From a checkpoint of a small transformer trained on Wikipedia.
Size: 14 layers, width 384, 4 heads of 64, MLP 1536 tanh GELU, vocabulary 32768, 47.2M parameters.
Architecture: LayerNorm before each block, no biases in attention or MLP, untied embeddings, attention and MLP in parallel.
MLP neurons of a small language model. Each row is named by its layer, matrix (down: output weights) and neuron, and shows model dimensions 80-335. Each number is 128 + 32 x the weight over its row's rms, rounded and kept within 0 to 255. Numbers have three digits each.
After each neuron's rows, "raises" lists the tokens whose logits its output raises most directly, leaving later layers aside.

L11.down977:206099031101126097193108086118106155109074094133100164100078166105097155076106163185087093104090108163139086127118104180076101169107149162113111097082143098085035117144108147159121151111152119084091134126166149120178121114116171109090135162125119124132176119131144094155101151187108157119174126124176136111079062081200087114101099123128088134084054113168142178115176122179165155145123125078147110106134142148131111187120168168179056131101175166182129110128129165108093147084158095114161124124123131148104159121098120155157145118140113118131114101131126129156129100135131111155124147093158127147150181150072117091120188106169125113151175125152141140108100103120104173139173118147156155141094105118162134120084082130164162101154094121202129129194127064116120176139096149
raises: "es", "e", "o", "res", "re"

L6.down608:129144140149101084070090174139132101118145154118096060111097146122141109127140126111188145155109148138099116090168046124091133085091120154135163160134220140222100146128128212121134095112166090088104133115190122137110088087189168175158151153097160113141130174179069115095161131147178077129185117057121119127102150132130142153117141142183123138113101146138098172075131122092191128102112114143098165122164076077133119137140148124069147096075089124113153109117133111146127105036136127115081141131125108127118124127154147079119071122133130221114107133149148126112095074124103132180100090154082120156125152148093169065133145123115071154153153181117115164066100082135217132109131112105143180175162086120112129134125136116122093137120148166122149148077134116141116143120127197
raises: "age", "aged", "ages", "well", " of"

L3.down1512:100146117125105166097126077154113109180134118114093131122114128129187111132191164220121078112168103111177119182143130142130101111126224141126127173100155138119161135077088207107107092113104115109174136161149128150087105143109134125135107134113128144128169154031107118148146101139075161122103084124095115165192139120171132107105102152193168130092131106174103148145167174127135127119067165105089163094116131146145169128143135088143059149090107140152120107137053071102138219130129136105115095166125077098106095148118167125113123163174148107158137154089132069119102108170107075148124129129115179115103161078121176106135116115129080183103121162122102132068183122164118132090077149153155122096128168125085131058157158158146143148094068120132133067066109098104169142138092154
raises: " eight", " nine", " seven", " four", " five"

L11.down1113:143135109075125177121088100116156166181129127087179060089117146122108110108074122167146124096112158157036096117147189168145106145057126066155142135096111158157122107144183112158129183061121110149127162115104096112146090188105116128114087086091128112180146126093183150131143121119134058153126113128156087144146127105134169153098129122096113142166048154068128160123186160174073122137116148142109124162091142143126144130148139163150204135096094152139117127078108133120096106162092136149115144120157094175162125170183092127168135127135107153130134148138179058166147125136093184104115156147075137112126155125144104096148147114137167124159144106082079148126152104120176165189153141118185110176173073149126108133205145094106202177106161115082129145161129153119151101167079113
raises: " achieved", " relocated", " formed", " performed", " moved"

L11.down317:100164139071134144113127159125138114125153118138200101127100141130098137097063122103102084131122101157158111158145090147184105129179179122123134119071186180177154176141119143145168074137139111129120140147126105078134123123159097147157091155108098116153119100145135151122146094142171101168167113098119109105181111111198112144140233096136192127119117200077196096074105125124149141092116152110107134153161069129087155189162103178174103127139124104112135092151111190120128113121093128129145097112116163119071170100098079158166108099091116181114130068124105121157121131152137170111173101114058098155155082123123126121162056058171138111128085119129072094102155124109107103101158190118113136120145116164122110145116122122190139128164125083244155143095118140087092088158129142
raises: "her", "hip", "ages", "aged", "ued"

L11.down523:163127111117168081166097120116142103153170099099069112200097135131150102131154181134172133170116068087138035071133148094102090151147126125074165133126113156040129139128161131117157166116143137151192166164104113204150186152115118103095197125117094147190136063140142098115146115125125120154117091129163118108063145145092099067086148126118156165091122191126088089109165173112100151140136171167129149077087118093153093095146127124112122104113118140090120104135053132105144169164164097122210155198131177086110126217086144079147148073183181129161092104105124128093150118079127144167158118169092120091153133105192127188076104098142119146151110107084164125147158183159111208152097153113114108119101123102137108129161155161135089121141154144125109099128123146085122128149117140
raises: " (", ".", ".)", ".M", ".."

L5.down810:151103153044165135095100149098151130120130104134140063102134100113155131163114165159128144150098124104138214117108167126127098093176133178110138159122096086189109126125119103151157085129160117149074133112097110162118147158134120129205100127183140135162134184145165128124108205115139144135115067148101114160114088134148111194115104104134094181209111115095118189111164086155108137118108138158131081069115175128199090109193141121181062099121097148116141126124137144170158115129118093123135065185156165140125142154131139070141128104129132143082054114127136099124130083093115167136167138125147141144122093117139042130098198064106143144160097139111165112095141091123135126121102156169154132139117096071114131112137081119100170132127154155168126158109123167147141139123159171
raises: "der", " force", "ions", "e", "o"

L11.down1261:109146136119119184145126091156173143092154136082137096098067169174122149186073082110155121109159142137144096174071109116158100098158198136125216135147140133131109144125061135141136109096126121113125098085093085110097125215188091127118167126115172035084073054206189140134094092135130137113138113141140109142125100183192059149110101138194138181118129097062091098083074105122108153020156079160093114105096151187038115080133163114113113134140101119153086158106132113156160093088121149134144162107094151151155111072122120133105106156144142118095208104103125033092117128123121090151169168127139133112123145105130121121114114117127175155116100157111170065134142096144138188165135106099148132199121109169078158170132166135127125116133119133102090130099113195058133112185133141
raises: " all", " some", " many", " both", " each"

L6.down1465:111103105156173120120128097154121147174084106103075160101136126096135086117135126150141163167106076120128070148098127123153146091157158137154128099181171100056096137142134108095140113144151126133147124170090132149164106144130124156052154159140141076134141114088158165113142181124116132198092180099148063098125140145168212110114112060125079135135146147059136136193120159177100117104149130129142130098071127128107093079099123133117177168162110124115078130130167097111135169138086160098142119097148138121136173129139112151110137107163105125163133207147148070143162197091137104118185102116150103102064163184147152108095136151173158097074154093086144174136149138112137111129171156152176212147124104097082082171120196065142048117152196149130154122123113200113106115143043113
raises: " were", " are", " have", " belong", " offer"

L6.down81:147116074148080095148092102118088095069104164133135170135153140180028128141134071143123089076159131101115097094154144130131145134141136128107100093075142091125070144130157219162110081166131153138155143090111130135170100175117144135146158108159104186112183081141115122096162192178123099110164081106172086120108135168092116149129136159115093139160082143153105143120190132096133151103142133140088150119121115131117136135085135139119094055159129119169147125099160174145151093136101114183205151116170146145067129139097115110123187112127141122080137156149122129130133131061115157161146075116104123143141089109129069157133081068104127120097127140130121086149133146101123145131101125185143096086148189134105150140154130100116149189084094065204094114188096079124167167114189136
raises: " him", " them", ".", " himself", "ise"

L6.down649:123135052076136109144102102164122152198163154197096188060103107119144117145090159101152162191090187099171100166130140120141078164150175109170120119088082097161236092108181143102122141091102162110145139113150151159121134095126151115119177111086188130136118165152113091223108161130151110095159152120187147068084126077108096171177162101171135111145122106159098108066134114076154100085133097146101145150157159163119073111121160104010083140142155104142062113108130109119163177114140129084146134160120148092174133077104161116151134147092091094122125148114078147096104115165130067076119122139133187101126095166159163138162142125171105142177084150093116114122126179143141081120127134143156129106176092179117106162158132163120103117120139065039143098073145117135128120187137168
raises: " seven", " six", " nine", " five", " four"

L11.down763:083129162123115111095098219120148130153140127161127148082097110117117134145139171105099065139115171138145036119135148162141137150129088083115153151098176130212174136146191098150101182149133172120168118130105172096124119098104114114100130188114128089170130110102108103064155138116116114152099139164138064116119185093192153099107180139095114149096106172101072066102121126135144118126110105142127127101101149171157139135103123143103110158142158164082142012129133162159113122165216095126151062130118161105109146085155118106131151149149103089115080092108141105079171091142088101117151138093056112100159144086113078119105179101184109111146090040118127112094102168149122162120124163091175127133065150129161132182153094113114100117192150136165122089061140160133140145138111158
raises: " |", " (", " |\n", ",", " |\n\n"

L11.down1069:064166096142142133118152125069095165115106133124190131063187136100101110116073150129106175111095140121137117132098100133087186083177095096148089191121157182167097143131150092095100159163107096119087163104139134138157123089098176176160113048115133127129171104056099121109142083199104142186102120142162104134113137123170134110166138107086183137140099160134172180110100167105115071140168167098164036126151110148129106180143100109177111126150146174169163167134133091064131107201169160148071103136076104178112176116166104176170122095114101113059161127156114122118171129117118118125109138144119102120126118106188076113156106172123150168135122152139090093161170165086120129133122056137125146120133176123142057174095092176119080132091134140201170128113118122134167075140133155
raises: "ake", "ute", "ud", "uman", "um"

L11.down236:136119133129122154095095102167118113142146134099114174136136095130118139191186135198125130161186226129123184104119120151106128118160102120145128192104173099079095134106118154171127182065098100086178162143106127148098114074123136085141147115113148143107124129107170087119106101130117144137090121197136123154065120114140092156124142162100111068148099144130082125160106100123141134112098157127148160129154188110175120092135124135200098114104161110181158105097083143099135181168165168113123104217148133096110126088117154076142084127113139096157130127117184123151093135144120166170118090123104137124172193130136073110169097104104183137147175093141139128092142199158160109069074056182169161129146132123194139128161101160127167195183130083158105080129110095125116138164158164
raises: ".", ".)", "″N", ".\n", ".;"

L11.down132:144096113129168148129102111138163139113156096082125126167132140136126089078151142105178130160166150061143127101067146106136126181140141130162170069117116133114099138061109119113171130175117137118094164111174124106139153239189128134129078139073141113135146119073076098101081149127188153130127187089133108131143074125159092153133118158177055121144116080181139170076091121155073132097116169158126112131100160155147088100096119156123102129127076098179110089169062174109084105100171110116100118172091158134132146119139123115166091108154160127150117129200105107151152155155156094113079125132151137149147122131115091106112100121152033148122107087129141084097109102071116078073113094090145177156132171154139110099129036139130100177086010158202166089135099110165095112159156107
raises: " ", " June", " February", " January", " July"

L11.down1354:165159077151127143135123180107148165132134135135106129154142097135124144110137077136137106105132066117126036127159145102112126160130139133116103082082138076179151116158131122082136111116107067115084102077036151099145155111098109164148147146112149171123201114131146148150129141139149146102134103154124132151125185128168085119142144149113122141093114112039072117108142125121108156128181127118068118153087162160192144108077128087177113139100161145158157001064149122124112111096090129157153066187167126218153160122172108126140195123176097154139079110104108088116133106100105120113118170132144117143108150180160113114140101125117180145133076118110172115102149043150146133115123154133135132110125116125122154100106137147062106140088212109230107124130154220059126147107170106
raises: "18", "19", ".", "|", " |"

L3.down602:149116148122158099115150128133037110129116080067135130106125119145127092074138164143110135089103111127106055112145116136183165111151101087123200093130161169130114047125153162107125178100123056169103149146080104185124133172055133113120193091161086113111150082074191120134139115135068102144125167162073173130131193122193142125151098125083073149058125125067113170156086074126096118044085121156139154146094148111128084090088153082083087134108130138088141122123097122123133078138179110172180126167194145183126168149162126162117150136164111130166151112126122135108163160111101150137157138111114163141165144114188121092122078126103184122172093125138131117133088151182092138131101066110119140124147153132196157134077123162162081129129170151124082075107142250102119106080098140
raises: " |", " |\n", " |\n\n", "|", " †"

L6.down1421:098138085169179099111167067144097135139108123117134142142125081081120153170225131150078199065108127186117125125096117070149151101122092118134206070131125093166100155130149141190142129072149127088058094132111160159124165137150156086071140115161078139099158141100176130188144174145086156102146098123070145158120195121139151078120082060159115111123110136113067109154141142116140115109145155110176116129108131142154119188141151102168128110141171091111140174095123066146135108114106092140119079131124123049113167114113154115142165128062163116177151145164141079130196109145090168135141179133084116133130138096177156157155170125092158179110076106127123116148146111060124090118095131134122121152149129086198097221093088141131159104146194100152092138181127118149110148149140148
raises: " |\n", " |\n\n", " |", " Field", " Center"

L11.down1293:080102189206144187113121158112156147106075098108148083167132122167135111100115120150123152117122169133141062121114070122113117099176149132163089253059133220114090121137199109155155136000112100118125188158079097156147114169184126100132132115171089152125097133137202168155116114090129118144108126153189143150091118087175155149128181110108210138116120129104146075159106083156162124155175155114191141156104159153138152101133121105091167139124107068160108147160109174132142108162107153117121126205103082116111129100129175105158122126084132103141113105088156139144082106137155151127145138132081129149134127084126145119150112125140156174115157095150070166121137169139171182163103052148153144098157094109142082151106152117110116134132164109183090137122137168132154072122182130
raises: ".", ".A", ".S", ".C", ".M"

L11.down898:129130109111150148091122237112182146148124157044172172136162129115138119131068121127120142158121125118074061108157141127113128125122127094081128114067149104158137072154114112150171133175142128164212154092162127093141108088127142109137027107080122086129124086094078117140136157111141159155088179105172119125080124154113150068163115096080062097130139153204168100133147121180089110195104091128193153094127079124103161136176082131109147121141176094013129032152114111074122140148145124146151171147147128107172101139121099090134157104122132143149146129117138142167124146110151144141173113159194111135140156097129149150153099093115109134165137142159153162057153159172151161075124125084116109109102184147105124167115177084123113146128099120105130112149165107168170158091128161
raises: "===", "G", "B", "====", "|"

L11.down1225:091084160194143115173148040177108128112147078123130112125209108127103142093132136204120162099135054162137019148105120078113124094113126081057170167163145167104111105164110137129110093103231139129139138138116145101092179132142183108168139136129124163172172147130133119151108101112118159155138066164128128150109186110172202139158122079143164111125143133117159078155117146113120166165177144121111126075097083191182132093143143164105067121125176113124112137154099145148093131119144089145118117140140127082166146045094116122098103145123129125110093117096106109060122100100112095176143171115018113182116132114125118103107103127117137162137095097170127207112119053158145164077096149116109111121090144110138171090140162178108102082161111100108160108098122114137140123185111045
raises: " causes", " lives", " runs", " plays", " reviews"

L6.down1484:129145115150123137144109076134107099169062111093106101085106110135140117117139158124095077136159140179150135134156104167116147136149172136114178194103101083119094121202100126124122105170134110102128134172124116202080136075169119148144165136174076135109120151121109118120129099114126164108116148108112083102107098070124114105103132171199121102074136081145130111094103107176114085079083139128179184131081088100116130162146095197131145127135107127136100126110081115190100147105174098112082122154123197107146088117112109136157124194111093170138088076154115089189152108142159120164153142103177140163118059155109121084150156092178138162173164149150090099106206130176146118127146189141114094140141179133092155077106067058130176100086108159140093186142154088163110102104107102
raises: "tic", "ting", "ti", "no", "ters"

L11.down209:131145107085114123177165144109080158085106108115144122114174119135113099083104166157118151068082143153078117158091129148118177178151156159142159138156081165136119143134136072056093192158139140068101146124158110087189151110100190107135143098048122118048104160102084153207143138134128119124084168140108119104107110103109077105116160130150131173132150170175100123158118129150101070107195138087153069113169134104107077157092149143126106106118112121136150126061166179092139120108134145158140149124173180144162160156160134148126125127196138059161113154124108128071098110118123101146110136136096175115116164112140106097103121200135121093101099084105158079106102185145152087181149077181148173122131144063106113137139155200104156033146077156130158148091138051182104078097067122
raises: "ions", "u", "otta", "ota", "ae"

L11.down1409:087153158178126132131107168123199095139123090159043136125066158103106102077078156099186138151122191098105203124142106133147119101129153106138197151123097134176131091132176086145113112143100146171049107116247106091126116124142112138120110133164107066098102107159034114177098152144171130088139143188084165115159165092228142166179102132119110112156104140225141108151090077143087137113156103104114108139166124167125150169146100148084151098173126115172121101149147108171152172119141113149138158111075112119133125095131117135155134088157170142118140130122181119093125149147129125122133122159139125088114104117172146106135090115142056171112090065124131173153096066132131117096093086099141118107152124080077073110145148074062121160135032138096109089054156068165136166103175117
raises: "02", " to", "00", "03", "77"

L11.down1529:163167074059158126091107087142148121102135136091125113132169179125169134142191081173132148078162134122134161111107152087079167126097086059104222066138186159097116162083082158116116184080159089165142104146117103153104117073164148156186118148121119104129095127107158121134142126139125076099189137090112113110128161115142183165163140131159115095155156155115087086089147164126137138146121142125135131079064141142133140060062117130255133088115171184099154109127161180116090102101116161108089102161139140091149161151112104127177105165163134133145114137126095132128145108096105123105133186124103135152097130127082110112135125132082191134127132124121171116142134180172124124143134124164144120150130145147118134165124075151113071127160133166246136086115134087182147148186118122
raises: "ages", "orship", "ates", "age", "ational"

L11.down661:095198164180172116140135121117147072128129141128120117196117114183161106081131144169093131113104073109196076169080129115159129177115123140108126139171144164128138146149157130015111139050182125102147120137074168112109161159152160164158190169148127141116124107138182100125133129085110129171120070179157116105133120184094154125148122126088184108095153171080169113085130113146111087153129166111109109094145120121096159108116105063167093142168192093142089157166127132152103117104122158158158112071189079162114128147114105141140119163128137133119117194061137136150170116109110076070161174117108112122104092168152197137106163134143158155127124124117136185143140070107131124138125138134089129144065114114092111109102110144133125086046172081113153066130167151159171083171095122
raises: " include", " were", " showed", " are", " may"